From a checkpoint of a small transformer trained on Wikipedia: no biases in attention or MLP.
MLP neurons of a small language model. Each row is named by its layer, matrix (gate and up: input weights; down: output weights) and neuron, and shows model dimensions 448-575. Each number is 128 + 32 x the weight over its row's rms, rounded and kept within 0 to 255. Numbers have three digits each. A neuron's up and down rows have the sign that makes its largest values positive.
Before each neuron's rows, "fires on" lists the tokens most often at its 100 highest values on Wikipedia text that the model never trained on.

fires on: " as", " appointed", " elected", " for"
L12.gate1008:136122136087148142151132135110146137195113157096244040090112053111121134111136124135147130136125115154125136117100090120123123129135133139083146147122117121111101139150169121099180117115087162118145107072157145171132117216137184097135136134144095150131044109096153129094114105064106131093110135151142178174129148183094136112136123126181142090122113127091101095129164163098190114137138
L12.up1008:143110162128120126154157101133094131120068128143144031156205141134137122121134112095118070106128119086149115109129121105104126205102139103072119142121120173133061127151147219076090175123190149119116152117097137111117132142180109077124177115104074149104126142096141091093093128088087088132192155126086142092150181105089167098137151140161142109136140102110151123127102177162082119117125
L12.down1008:122127080147057131129094084132159114154086114150101117090064178134094136140119071048143178062112091161127152080151143102120199152126161205145162153167181185134189115123111110130156099166109113116089117113135156171137068173133124109156101184128134141167138146119152106084060047116100083093096125089115156100127142118109134185120133135147148097131130155155130150143102051137118072121159

fires on: "\n", " War"
L10.gate100:167104154197142147096142158077149037161116139169126149116125191106145125168134128160134099138110119080097137146123171079106119166197119125133119131117131077076175068111162130151177171165119097162178116127118143126130171111130108071126083108144113174148121170149111118077100109104092211142169138143123088124116133148061114144153165101122095155133117153165090144093147147142115181120170
L10.up100:107165126118119150109147042092071125128133109156152144101102133115109076124147132041079149153098132149125180164183107116181152181114154116156175150136041118127114154133106132163118151136106110131109079118118133114132196137101096158137120116151132100093141150105117141129105143124167099116095106140158086138119139053123138165135158109175104154073147143081170089124133149101086143089138
L10.down100:215114095168169119123170163082107102126087080220110174124102110055094124126085082087130143154130142056133138154187129132181048090132131114089159167110115136100141102133153146147112165115177132180133116117142105150163083101149125114133109141147125089190073155134097146106159133133212133144173105119174148080121166103096164212074204143164130107115111107141052139123102109158129199097204

fires on: " was", " at", " were", " is", " |", " are"
L10.gate162:090124085116100149189123165114136147171073078171125147094122156124138124146129114105160149125110164173118154165121155122106160133135133141057109067083115149105159137108182125154157125066152083154142084127134137133185145140167168124159102139108237071131157161127099182090127132121130080087099130139119104183092115161150092137138168130137080059153139063132116082133099151108113142153101
L10.up162:123149149094084117070120198140140097129140101099135225124170133118132120115115127107117154180074154188132157153156149112082136143073095106137179104148095176141105166122094144140105182123140124085171127124135177144142149172201125158137148154125126105068097193170098135103115132073146106111107104129103107107111135069146114152141114112151111109066096125084105097189134120121145079159119
L10.down162:061110124071095105130143145093141149099081173122168107137103141107123132109098108135109144143100130092166169171147111158138156126167153109130093150125126145088173125126126129135182159094100137069151148129133142106172107184143156114178129123114110143108138086177072161078135112153173130184171080124094136168094117093097168096136146135079135094157086052050116101182149101143101153139138

fires on: " and", " a", " is", " the", " as", " |"
L12.gate64:117106118101098133202142148083162147139217120150168095129109117178113154101150152135103059125140129162137137121099108148133164146117159125150149132173153141121113097110125176124126170090088124124186130136168190132103127150156095101164169122181127155115140125098141125118096111101127140055068119155198165136082144144073177186157125096173161109108146105074099105106155075151163111128140
L12.up64:134122117100129079155153118099079146070074185209127140133092139128125147166111108150093132140120135103153140101086102195111150140178135067079113157133151114138144159162184129145144123136122131114171109135143154089118116135091118078160139073085120157132129134126196178162137098101132167137145157121175099153175183114099139134140133096147212159132116179112119150099046172124159161100151
L12.down64:120109055135083157065099054112143130095107098177116096129139102110178135156120102121133133109195152137075089143164120154135121147097092127160160111123150130147106130050078135135137097135106138149154123095131104159126111160113125187142105143108120086147122179130116113159119150095089090123140148110107183118113169085129099193100165110159106156107152201123099096115080097071106146142126

fires on: " is", " a", " an", " American"
L7.gate302:164126158133171153127123178105057152125161171088137143111077104122183097092099156136136154152163061105147160107065193140081099118125073108100167177170173068169106115089096150123085138146118144026146140138093120120097192086087106169074156108171149137140136163124151151164191160113134138123107083090111102120131164121126187127127094149093071122140142147119123076100126124130110108084188
L7.up302:155125075155121143125124126109159099153084104158098118090155153135132208110107154123187133127140092139086191087116098084176190142087123107100080094211143072161090157114184145167138036135128131102137081168131211110164096089156110142127141133108150151205129160143106101114058142134150101159123149118123094159103108145160121123061152163087138142116164126118119126131094114102129111137151
L7.down302:169085083158153121131140180133130082117091142110094138155166131130138185090047133118155086116175067142110159132095107114133193140111088165116117134180179060162064136087150141130122066175182149122130133087124165156124124114111082098081105104129120115213136126126101082154115173144092104146118105118105109135088107138163154087059113141125084125140143166143145167081089168099070119165154

fires on: " their", " the", " they", " its", " and", " her"
L11.gate774:126103112126156147110136126113123134081071081159136121154133110130084103143165108139137101104123119141098131113127158160145127115142137080199161182141151126103141167097066147142120126073090178133192117172110224130137125137133204169044115124152131105082144078168159134179062132103111141110175120138091152164141126097142174114106106135172180079112135070103081233129184084165177091117173
L11.up774:154114144104104132131159104087196085090070139145145200121082118120115108132113126184091126133108127130144140154137103123134069112109134170106140116104087136192198157135154176210153128149079117096143120132113107120129166169114081125186095114115138138181082207179125146137102109101135149175106123134142139157177147113116119155104118129126131146148090094132162113058157141095125112108110
L11.down774:129148148105182178123078098168115150153147081196123111114177133153233106149203159072163146144150085083162086096136128151153129153102170091160086105129139094127145118091133126097129171093152099158119135156136142152156117089120133126146136111153123123122149091123160155199084127153094137136111129140142115158120159185169090247144106145156178156147187110077172191119147121130155103119074

fires on: " to", " of", " as", "-"
L11.gate357:105105136155086148132127057114148070125123117108137125157078161081172198163114081093108143120144155218144158152117165192152106130134102142111144133044217130174094135150184132129151125099193153133146125129132108124069125130158173096151151055160134114124150106140190131056162091091154126093176112122080105136094095122064171144149109108091166063168148128142090140093122110151156136083141
L11.up357:126095097152104132188168101152148123087119132125137078161115142111122173135076194127169108084099137127143101109142098135126170168063096130101124164186139132103084221139106116182145047165166181088164133157126046087093155181094125129157120092142068121151137133136121123161094148078133118059158148142115136109129073148143074105114118180157143103156125168101104109092157064052171120125181
L11.down357:135110135137092128130098098183155145106115130173175075188163149174111082105114170132165116166136122089110220156174122194163147135108134164152129144124178111192107139073071127107124137129139107115138164119128117086084142158201124115116145069100123137115184128132132111148093115106120100124144125091075064160113157120103102194091126103110135153127097165125105191172124077120116098150114

fires on: " that", " to"
L10.gate351:114102128091153112098102118112084046125160129059176103100129158122170153108129142141171114133117117153131160110154114075069152153132100147053149200164166140098090112178131148146190115088146179127127158164094172198137122150179158128154102140133134168113180103127173125093082156036130137136095157139050167152115117133152163118109080128113131085136113148138158112070138098120189138082081
L10.up351:136157123093109090114082181201075126099120166112159200137108074187131113113144101045191070129116123129115153125144135086130160136103133101132157083161193137073099081143123173141130148175143168136116167115153148173097108134193117134168153147169095076085164125127135125140203134127079103079173111077131081126144080137143198151073079097169103109089095101170172115112117116091096165118089
L10.down351:129181086152134136157143112140144139140107100100154132119134171165147107143097105040150147070039164163146164101103150076174104107138126167119118115211152130146128125148158145154119169150158193176137141128125174111080161141134116066138173105144124070183144134159093055127154151135108124101198109095190109128131088065132120151078172086154140118121140127151145083154149103164171185134103

fires on: " and", "After", " they", " he", "\n"
L11.gate916:217167196161139126175080153062136111137125146162171108101119130169132090111127173119108098131080136069136120164143196111178149159163127139125141215121097144155148106162132211127169104144144168100193148102107113100107161198098114118095109110178143145114119124202086145137082041104083180155081210191163130121140168123065133105108069146198161066111200150079102147153132163160169140142079
L11.up916:217147160117175125096134171142110147104061167197131133118140117180113101147161157128112118085043173107144130165100155065147140077146100107158120181149129096077165160125103204130069071191111119170173136120168110166103148172074112072096117137194107112150145133198114085153092084084095163128109209130168103091156173103143138083150071131180138097150131161116169186147145140098167150190137
L11.down916:121103098090147187115119116151142135173140099091101165154079120129215107144113142183151115159107116168102123124111062170133112096127089136090191116167140088083081138069204157097096121162133121217111096122155122166091142115133135143138129126166022129199104112116138045141137187139152100064158084077116139152134124086189118101109111087154102104112128116154120083093099125048123063130192

fires on: " a", " an", " A"
L12.gate752:154118182083150161164104154118077092160128160110168193123191137128175122165120133100149097117145114104178111171171239069083137139088108110126177122144090100166131119151112157123171212164144042064137106114165087140100078044120164100174109100156137111108151156148138191163082111160131167152111113072062071121139176153148161123122161145087114101139045144145110110077220161141156137092165
L12.up752:108092103175090166093061164135200197116123118092125164125086139145128111153116134132155131169143101165184133113114135107092152159132079148130105160118053167127098152156139152134150066106087119127109122169150136157189120110152074132100086141135157110124111143110141077155143104111127137097111068122093113138135138142165180131146169113111144076093136096172112083151146122121101145194181
L12.down752:158108111097128094098182128166102155146106117124170080090161079078124132154101153122206054150128149198178154140092152158150150178124158178109121133139079095128112166148099163135160131155149126131153147077189138114160137114110139174165121108111016133190185089131105112134103135169185087145124156145108096077139149119148127235096168166072119095153077137105191127141127169179134112134123

fires on: " |", ";", " Released:", ");", " as"
L8.gate879:118092177137140125164135094179103132125159149118150162132105167139121078096083145166157122109163140113100116097138196165092123147133170125126147137070168139107064089073118157135171142129137179115185113120127204103121179099121125130106161105150161138152143091135140141124113105094116165136075113128139091178149087171137129133128154137137120121134123079147072108041084110105103104071178
L8.up879:082128114203116106116103067145223135123110149180131160152114124192133115080127130162151146102131133147130071145110104154054123124125143149126145084111164157127123179078108181143115106116106099124084105147074127113120162173158097117137152126134077162129169113133092133068158123114119120065134134065136120168107062134107154129121100152128124110164095120085126106065048120109106116055204
L8.down879:121101144091090073087087082074112094073109106142164143164085094144094141113161137140162125170136175146169160196137064136109176120133154127148114104079163118171132126140122177089117124113153106112150128147112143101118113117090104133105157200138105127128146111135111159084179171162113123063131121114153082123119186123143147119102042108098130102133133126113126157122088046126137139147101

fires on: " was", " were", " be", " are", " is"
L12.gate169:169089113136209058117141129136112113161131099119184199069123105142133093121206059037153116199170143114117167154146104132092113145141184129117046135155120137137098068096149130101124170093145082175168130153134177182120156167144169085154093148161171132089204059154146171065090074168114126149084140128113087112195163155089161132121153076117099156108110123170180060152148057145128159155145
L12.up169:128129147123123150113121159113161124115179158084171135091147089150140043150178127118128059147079155168132163157162186101140140141095123147140175122174100085096110118191113150194075131088110122122170109169148152179079104117095165104098177131162093152143180137107159121182129140154124081085137046124124068120102149168133102136110155097098071159171093098159135131150165138128119087159150
L12.down169:145103112171165107120135148158151144139096136128130133136162150079184132164165070107153159086143155104137104106088084139152138083097066124120109121105169136080167157165129161131148147158051125081061111110151111178190143212130090173135140041100085180097087161184115141103132097165111126151060099121149125145190171118127151047079147135131175102114130089092103109145116154104089095101119

fires on: " to", " at", " in", " of", " set", " into"
L12.gate384:114089148111087182114089135159103115101133142101177156152154164103149148096105155060108122152138157163134148140150109131161156149172088097133126157122137147129089092158182183115071087163153154096130147186125115122109153128129141124121086129145104170083100176132129130145102063064127118104103114148153099137118115136091170129103080131185076075172122174087171119127076041142245112069093
L12.up384:066122179150133162134086090166091163097118065152133147146096164161088161148135162159184135137099111112105127135133142126178118127071138108062177167125103202135059181122155174160222148132142148113137155120080054161134123139149087133129209103169145100093134134155135124115117151115142115103114138102094139153185148147178156152165087119147083077130087164151098165079177119147067184160060
L12.down384:112099114136129043122170136185123135120043141139142146126171152113147164090156133084110148126096185149138149164106122137163156161136131141099116113169120138088152217154151153120168099125119145137120157192129176118098154146134129125098186068151142124118126127105171166164177088126108115128132124175146121136127136130142106071103181045123100138068147150104141085155081120122122134100101

fires on: " of"
L4.gate900:112102170159118148174051100079132126144120123121117077121095097146182130129120144105144165099165134168134134121158157118139125108105107148109138180093093113143049110157167148148141123089168104104178144055115178121102171118139169166119121093106114112106164108136092165076131107127083138106110118120126098136145069139118167117111170133167139115125167124104086136095142073148181085136129
L4.up900:110075110077125134137121073135148129113079114065127064107073181123109170098134183099128145142116077162151147110129106122123124103144144112144141104131130076112055181128151072178145098121118118120095108127090093161142085156157156188139133086138107140156188122173108148155105169112166139118122134114121179091153105104158099107108162144062132109114137141136136168099191145140147165161137
L4.down900:118092111097124103110100081116150103103106104052120062113093191128118156090162169103130141133130067131121117107144118127128125058139160123162126112123152117108070162108139065149122103134118128129099106134106111144135085162165146171157143091144101148136180132202096154150112163114180144132109150116134189084133124105140101088107178155078125099128125157147119174115188145122122165170119

fires on: " as", " is", ",", " it", " was"
L12.gate1147:125119137134121166137151131117137081167104094139125122094138131148138113102098139149159117118144116169069154096094119143145088131157160135139187185042116204124060135146120149094161170066120186168118135122119185135079105101170092079129098121143078123153153067097190179094085156082150111170141151133088098106115160125105127171176151132108152088117108120148161107064112177134184119115139
L12.up1147:097090152123104181134175158195148102142156126187124104090074100146122165123101140184102127154108144106089160115110072157098116130083132094125175123062096089138178110154056132114155120135124130123105149112196122135133145090092050093150173112157117109104157148137089124127141173137122119136137172160165114187133136139086141145102149084128113115153051152115163147103099147131179101199145
L12.down1147:074213169107093119110146176098190133097181138157173142114109118123061194147102131134103182179112124108121107103148127132090149110149191176138128117143151101117191120167105150149103070177131108080153134132137111122143154163097098106130146184146160150090109136110106166130169117109115080117097146159100142118142122145190159190130092154141130088110140125104144136090125170185155132073098

fires on: " that", " this", " first", " same", "arn"
L12.gate989:138092123185131162094112087166130125136172189096118108205154137128147115167146162090193110166098074181076117145102099114076166121130131126126167078152141075152171120167169084175125174106176160079163141108091128124109099158120123139145156109123104113062124127134112140153148143147134135109137119111121180131121134114114108145110119151130143107139121146134073131112143158130099139062100
L12.up989:131159105159155142157090133136173110152124163123112056116165129130105104150140102146075131143172119178083124121093191097163189110192105083104149098120165153159081103133102115121153150110147160111165102154128087090149182113162092126142104140127153074144176054118127111108120142082144155140103149074083173118130165139091091079138121164088079100229212054141125122141114171189051180101083
L12.down989:134163121104160180112148152139123181130149158117144113072131126110064125077080103110146198116124095053160099090138080135089101198156152134140128131121112099126163157153095152096120092119161136103171083127171171110129121110109036086090156137144103136129133165178199124130138069104107137117071194146134131151172124140125143087127121097078099175135116126162103087116142156149132142102138

fires on: " and", " was", " made"
L11.gate706:161136167136123180106111124115111107098156143141179138153081123121147118093055152104099049112127104124110143196177152105135084189134110088053185165114072076096104148119189169115150205110112164083195089158111101115135144130084157138138131136118089109102122124100131134089106094077125156102132110098105098116063143079123106112128157089112084110118100111089096122155166148129152113089214
L11.up706:122148217120142115101123198114115164110113126118192190170137158152113056134090206097121069100101149090135123137100180176168078161150146076115128104121085071095161157113108158205143102122126101094139160180133097112172155122107113094145118166107098111095123188162103119054101163064144177110128121071143154121157127087184110132120116098107092136113065134151141169103104161114102125154143
L11.down706:125143084133176088115113151225128132133149131141066142209115132154153085114129143110150185133098097183104145137141143186143144117144146200150130119131081153101161155122154167164144103143132070155138105132058091116100158115162134120184096120129129159121145083147158133137082150146129115150069117093158105135105136147141114195085089113164100141119178150164120217083148156033169080170086

fires on: " of", " |", " 1987", "en", " de", " 1921"
L10.gate557:119114113188094157150115172148144105143117132072089128171114122196136142155162177122158152109149132136107074058152146069179107125187157164093179157059136141198031075170219163154166097088136123134127150159116187114135096130164186139137128089110174127142115081157095149119085123121132129132124178124080128130096145175133193122122123101126166087144124142128105169095144052099175136115116
L10.up557:133118071157076057088115101126147110158088122144090081082166108128121175119092159140139118116112119155068091135155171130132096143081174154150086106177092121166124160168123172129106102139133068128161125165140132133086134179111130174109106159100123156122168139176137176144089134160123109120139140171090133101125127163147090147084097129111122106123112108118132138121137090124170107104165
L10.down557:136118110121146154137199092189157129172099088136163099041086078092059132118140105167130138100109109125124185134106079145123094112120161129164131107190119113053168129176090106180081141165089163178167144116089116160178135123114121126107155109141059174145145098158085144162138116132162127075077071176136136154173072167129083095168073200144133069086113107094156144132135144137118108138169

fires on: " as", " elected", " became", " appointed", " was", " named"
L11.gate795:129085140094126153149057124078166046136104112079132159117131140139148128147143140130115108090166051113137130103119125145067116184108076106085145138112144105116095146153155132138123155113170171111135134086114107108093152166127147105042196149124079095157141122111143110138108120102104136129137166153092141174098164122091137129138105151169123137124123084113155073145132127123190129079167
L11.up795:178134138091114121095044162111102127138113137081125109090168131108133119161098138118086147137130099165149172148125117117110122172116173152134143146104106119158082120129095128092125155121187110098083187099183179148095060113147123101128133165180089176133119163149138141073131150067155058115145067116086110102117196141105140187168161082110153200150110120037134219100109156105119108127111
L11.down795:123171081111096134127035108106100152111060067150141093141177109086133059099127117126146162092154065106105112149103156138197114141128115142131099100122111122153102169164152114078088180130084137148129119092165129097140098143122167117127149172161066137120142172129158131149054107147120114124152102148156135160116155102080077252080126129176122096159110093100165071122168125077045091062114

fires on: " |", "\n ", "|", " for"
L11.gate755:120150109119109111131058079090122157124127112108193125128142191116153125096093142092148154115210101158083119112146159127082153166137096137071170081160124137189143140129108151092087126110127098135141137181057172143105130113145079200089061146178120128123159094049144123121090152112167148163137136102007101156045057145131099084082097172149084164118106109174119055176099148121124128124193
L11.up755:102162095107132097089088077138165127132087092098128142092143160127140153123142150091133188086174093132129103145120188141150119100135131132125178058128101137206149076151103158114063104119134075149111119186087209064077135148113083132098067104184123152159133069087194147162107123128176130126149133134116139185094097124107059099138054164164122182088098164207143113215156148105156091142208
L11.down755:138093150112156137095176136123129117143090126106076176104131095157172073164157132130127110131095107088120123145153097146156117135130193132155135186117143113179115130176094117160113055129137090165110111125140119045084093122140114043125117138098137088129060111187097190194115077114139143126104132155177132145196152124098127094164141107195171111107074157104099188135141170159122052208179

fires on: " —", " and", " |", " -", " as"
L12.gate407:115112113138121154150122097131113067202084177154163099137140111106149155159088160143093090179109154136094161188064122162151138121130131203147198122157146101097180054153136071135137108169152174096112121162144120161085074172137101123186098115138162173141131144091143135190152135105156178078156117132111188111117135130138071106127126151127077112112110101134110117157162090052185146091122
L12.up407:180097118160083158165128161120130165139106119146132155140093099091158142153052090150139120123139147128130158192102093184096136208109099098149162127097137070110138097158127134133128134170133150104190109083151178084064132170108140135134159131127115185155114128144194124167140128121152177070175165118134149156140111116132068079105190119158143112080107147092141137145090111094140145072192
L12.down407:121152152152101116129144149108136124127122111138091167105134093085108158174140129162116125155156104076105102073143145090150178125107000181115163055133111145146104121142192141124074139124091110073214169088113151092199108056109082113132100091139134128100092176112079132176105105134129184113141090096089101163120141128138115149151178192156137157140176123133095170187167156147114145113144

fires on: " the", " his", " same", " that"
L11.gate424:103114210103103168118101165095138113180123128071148129134146061141146097106141179176124129125116102091120084127159101085071172123067125153125178147192152145083185115168107170186092158116104123097131090159142100166171123134093111133101173107076091151079139122126099156165140101167092144109065195169102128141197125115084150148147109144108100151121176105118139114150136128092139141101103
L11.up424:066103101151130139142100098139205127174100163127129090062142146116139147122151118119061105092135084118143122093149105112089125143163189117192181132159145104099110109154145113147112174104115119096091081142121103124097132127187092059119140129091084121136123097106163160131133172119087103132159129111176110160122099091108077151119100113044120089106163089075140181117120097126141095080127
L11.down424:144156102105179119140113146087064160142174109133149077123084102138093109089124091066148168118157136135124137120130113113157117130125148115105139156045142141174096126151065096115121132140109118148144145075168101116161091150153153121088119181103134130113151080142116122085110080114180144116101161178133126087192113153132124105111168155178082129133044108103178175159078129196115132158082

fires on: " He", " who", " one", " he", " she", " is"
L11.gate208:156175102091122145131092110096094134126151069166138189092136145174136101107171144143194090168098107067089126147163056099080145100205141180127203163191131107110098163150068181122182161122095066130132157126181134123144174149152155151086125140200109131127152106121119135189103118100142184117160097157182101166164122072148209145138108048106095093138114105105095128118130121154202157129135
L11.up208:155150138134180156162135135085075140100121087143124134130131125078142124123159128117129116107101148135184161123129128112122106102108116167124174201097118159149173123129143128060153174055106069140099085080101142154156065202110118145145132128153076128101136041184183119110095182131143173123144174070121136150153163096039121136135122142154161109096163094110130117118156110147074148071116
L11.down208:152121088124146120149192163131132158095156143161087094093080145070154124162102152128059151147129188106144125154101080115118140084141072179122124114192154048084102127107162042130107160118154128061098129188117108100082165127155093149164069095166104159083137122110137114135103210075142148124148073170158078161134200185188159054175159123107154208149187133155097092127146127147132185201120

fires on: " was", " and", " before", " is", " to"
L11.gate919:144095114135104141141158086132126122076097090147144107108089124120141166152115104095137064160075128152072133163210128215170128128146116147161164190075093132123139153208142145151178200168086153142180037126124141090113114160185073107135107085102164095110129153080114104153088077116164171132149110079118099122074119113150108114127137141153135123174135130117121111086148128094205093115146
L11.up919:159118186139155120148087122153115156161113132131105184160117126100128088153161177115111141096131096156106136117169159097091061163161109076139159113126133145115082096143119183096176112222165139118104195133104183119132193101064136093114110095149132144105153169168130090123197119077133196090122094109136108147193148149147193109138106091165134095164112135138171148126152108163140078120176
L11.down919:140123117156152118174127146088158106156156158119116142101198104110168148042126094102124184122087095161116070160129171117142165130085128157097097110133209091099100096067147159098153116146154112080164076183120152134066141167136141181172106193086139131158146118113119125136178146144119120098100112132148134133135118125156132141161062123109121067086135138080153153123169164159147107134169

fires on: " |", " at", "\n"
L7.gate581:153109089102121122122124131055147139102142133070111124122056158079143143077136104146155065159177095137145084099076117118113110132169133138080233188158134136090095124118144083109117164138155175097145106132093176136075145117136159107144132089134120120145176137131109170160077173111106148137067104087130118192101120099137125106076111124092227137139093111157105144074125116135130121089160
L7.up581:132124147140156116163103140118204179158104130155155235171107127156149101095107090124148187175158088156095094189147079185180105107105102136159148118148111135100167149178160141085109142116114145092137102128162110146086105143183139109122150143186140109115109123141216156119075130115094135162073149119097139152099113134112105125140115116197142110148135062148078074140163109103100113096141
L7.down581:123143138072138144124120128123115171094095070137157187169106145091023082130126103099159138111138132141160165154133079168145136108148149152128175155103150088045216140214094145128175138177107146100120119141146073142116076110144153144114143164172110118098103131098189085135138116130131125145089125098133132124058174146125113155187087135192148124100137090134120115119135097179096103163119

fires on: " with", " to", " as", " from", " of"
L11.gate1141:113097079154168110130145123111151131173133168160115151084147103127144152159138149161112135159140129167089108140164125123141098138099117080097147083103099057126141138150161085120186143092184142088133193074134175162102187181084123101124130086072137104115171139129134131136159069093141125134157147129122172116188062161042161077096135139127179086193154120138068111084149103132106160166133
L11.up1141:110144150073170182148090133054112117124065147162110100133127131135117108117087150158105113108125126127146161083142124206191105109129133119116138193141101078089085112082154145147152162138111146163147165149129062176105148087123149144106130147110122092124149144105129093099092153141158215174159126140116135114107158104137129158132188127123161082101149122112094132117196223096083208154160
L11.down1141:154095213133161102103094139117137158103119134102047141126181213071107082069159117094109130125114144129156136091122155118110144100150184126112101199115133173088157086115170093159102142179171165122135182113096137129154049236135099159129079092153110172165102087133109116139124109171127178112062161139134137092113186095133065175148119168109125141109104124154120119110141163109092185136156

fires on: " is", " be", " as", " was", " become", " are"
L10.gate916:099191172174132128102102102105099124166129120053142137164114099164154183126094181105109092187126138188124131120116102118125110143135097133108129124144126136130135098170134102152145136101153176104158156176115126103079104074139095124122116134162119124160121135157088198096099193137188113157113122212093141187151098159143109103176127147147115110187103146165114134052135181102151069108125
L10.up916:112119187073079131115169146172115103121146128242156123098158134092114133089036128119219107118132104092105107125125102150174086130092115142056160131154170093082087181120190097166146120094066129145111069149122123145150151123123168135147143123133119160108157163111162131094123143158116097123152132106151153137124146116095066136135130123110138121121069199119209091161137100105138140151172
L10.down916:095203190118118162112157145139151125149176124093144150133182089088203128160127161142106123112142120188145114183093106152183163133129115132076132158219116153181111112092129154152125062154100178161135137158118087129092183081126103134117170184143135121156145123083075194093140133099160099119168085119193169128137107160150147134146109127130120111130161130135144091123184151176158102118116

fires on: " that", " away", " home", " time"
L6.gate347:139078187147176093105051132043097107227137134159187124158150137153183122164085138103149117160107046108068120140214131101131146138110116091133136122151112091100147111147110152109155126116173133110111160138067114127155130123112123154170121098144132143121150068087089157091146147125102174073095134185085124064149121138093123121112101103141106115124167094111106103135131040114162164054079
L6.up347:108141168126142126094138125038160123100152124083108121150070142147149105159117154152126126100151125148124140139175137153088121156124167072129133129134138152080122124138073110132126143113200180162132114117096103161097161142094125090159059045134150077127161097107107147137124127111159156145125065174079160148100102125177126128113090143160152136138138147111136085114109129117131134067123
L6.down347:115140147113164119091144125002189147087122103118131124129107123144135101137111158126131128094147121163094136101167113178083139137096171094129151144158138131074105159101094121132156115091172155162122115115093123141088171164110146106159069032116145134127129118111088137112100104120140161180138096173078144148085100116179109100109129156156180137097155111096120128124087160108148097080145

fires on: " to", " and", " after", " before", " as"
L11.gate953:086134122094103153132160138099050097141107136166144151121106148137141162060094142144125115132107148131069164120108167160179102100065054105107150117123137144124113138111205116106142151143177095122151117146144152136111107135092094159154198142122149107126211177120131110128141144139184165178194088143216106150126087137098173098088094109089118128130100152161122142046177077125137166097141
L11.up953:131122174089124143104174102111138060118145202110176136182116126162124102118152089102142130116132159124118133178180174130179096170172106119094152136118104155110190138170170094185184095064146113129176176119149048120145108125141088147141153117130091157098050171141112096111192125120144117189119099059156181106134066093081200090165146128183114110142053090121096093080142139102084160100153
L11.down953:116118141139192067129127155142113041127104059103096145130136104175107163093142067148140112110075124171118151201135148094059101169161128123112119163167175106093188122179103127219048162128181117123162107145108176107110155136138136162149104099136121164239155126133142137130093068156108168145114104128152102087138104160154089156162149145140166155099111161094156193167133137107142098147105

fires on: "\n", " |", ");", " •", ":"
L7.gate1139:167117097145168146177085226102090149094107116107124172161090161110172102121075119135176155121165096102135126096152150093093139157124124121125153178115127090100070104118173127133145158083178170132115115165138182076077133157090088119157078124108131103136214096165121140206107089148152154128144110185120109220104085123142137100126107154093224134172110127127043123150147114136140086123138
L7.up1139:136124108070133167136138121081179115133142154135131089099095115126097091164138136149119131103118126147078099175089162112141130123102121023142127140127119081094125173144145137094066055142116095130170154101111125137183068078090174151068170152148134124161152086114134107130091069119109143139134145066102186161165132193110071109064089152124102157143197121153131140133124080098150104131172
L7.down1139:136190126109107214122098134094126104083133181119123125143122126136032074166143154127129124170089090129116132110156146154171170064154140062126081171113102125055098143136110132126149096097106086118167144109130129166133040089102162113107149119091120086145131116117150105182105113109120162075130131107038124158164158171140105240141087134187108147180137104127155087176142104161068126130126

fires on: "\n ", "=", " for", " season", "\n"
L10.gate604:112136158148146166137185153129163138160144125144177038114202121111168145209091110072151162120159093138081107145132098133069167187115132138142103157105111157109186100152106108125157090140121161092148117185047143106123147128156118135096119081108153145111068134142136153078121073157041132149101081137114129150080139085067141101088141112088141130134160116124139163171085156132167139128128
L10.up604:193111117132137148103077090146100134142127098142118228095136159135155118127141131100159115111131156137130191140146150133137137142093108096136131113097134126185105100069141170115135096128123093160107094107135124122078126092056070107156070121148127135129143193224131131150103119059164168137139094109152078096167204117095141166177096123163120159165135155158122119123136152141093102193187
L10.down604:121099123123148116085135157158141136124064113127100135102095147154238111144092133143158140100159151119106124113156105127097188114087171121135071117091093162111098157130129140153054054145146125126099115122064125095048121150153126146186137082095138117092141184066152125162095098146111121179118163130164181098140089143104074098099121132158119126187135196123142137122186158133164095143125

fires on: "\n", ";", ");"
L7.gate906:177115129165105078139097170146086092179128113140106149137145198124188093067096127191192115155134152117031096146092128131108153133145098106136190172113095141076068141044151092092118200162084134113175132092164165112107130104126138141159129116112085155129181151155113162146122154123128101160093138104133101175115065145200132136117120128161169124180098112102067072115095144150087140167188
L7.up906:154173142107108136170132078156172171163154138083196128153133116157130147185122131093125151094165151165168120125162101165157126119108136149124131091105137120088189132136118163142066122124075115118111120130120138102159141136134168137131136108157133163148138090105145154107115067125073049149133168156054087125191164056053132109148123122091151147110117172106118120134081102092151131156163
L7.down906:214159138096062118120137160139165119159137133155139124149139155128163143113103085146175188172176153074144099119147103187201134069100120116099131183144088111106116147142164129059063133162158131117118211139148154062171146141114075098125174143151100130140092114116157125147140122127166100154166142066105100133140160111106125168118070132141127101159113100183110152160098095167112130177204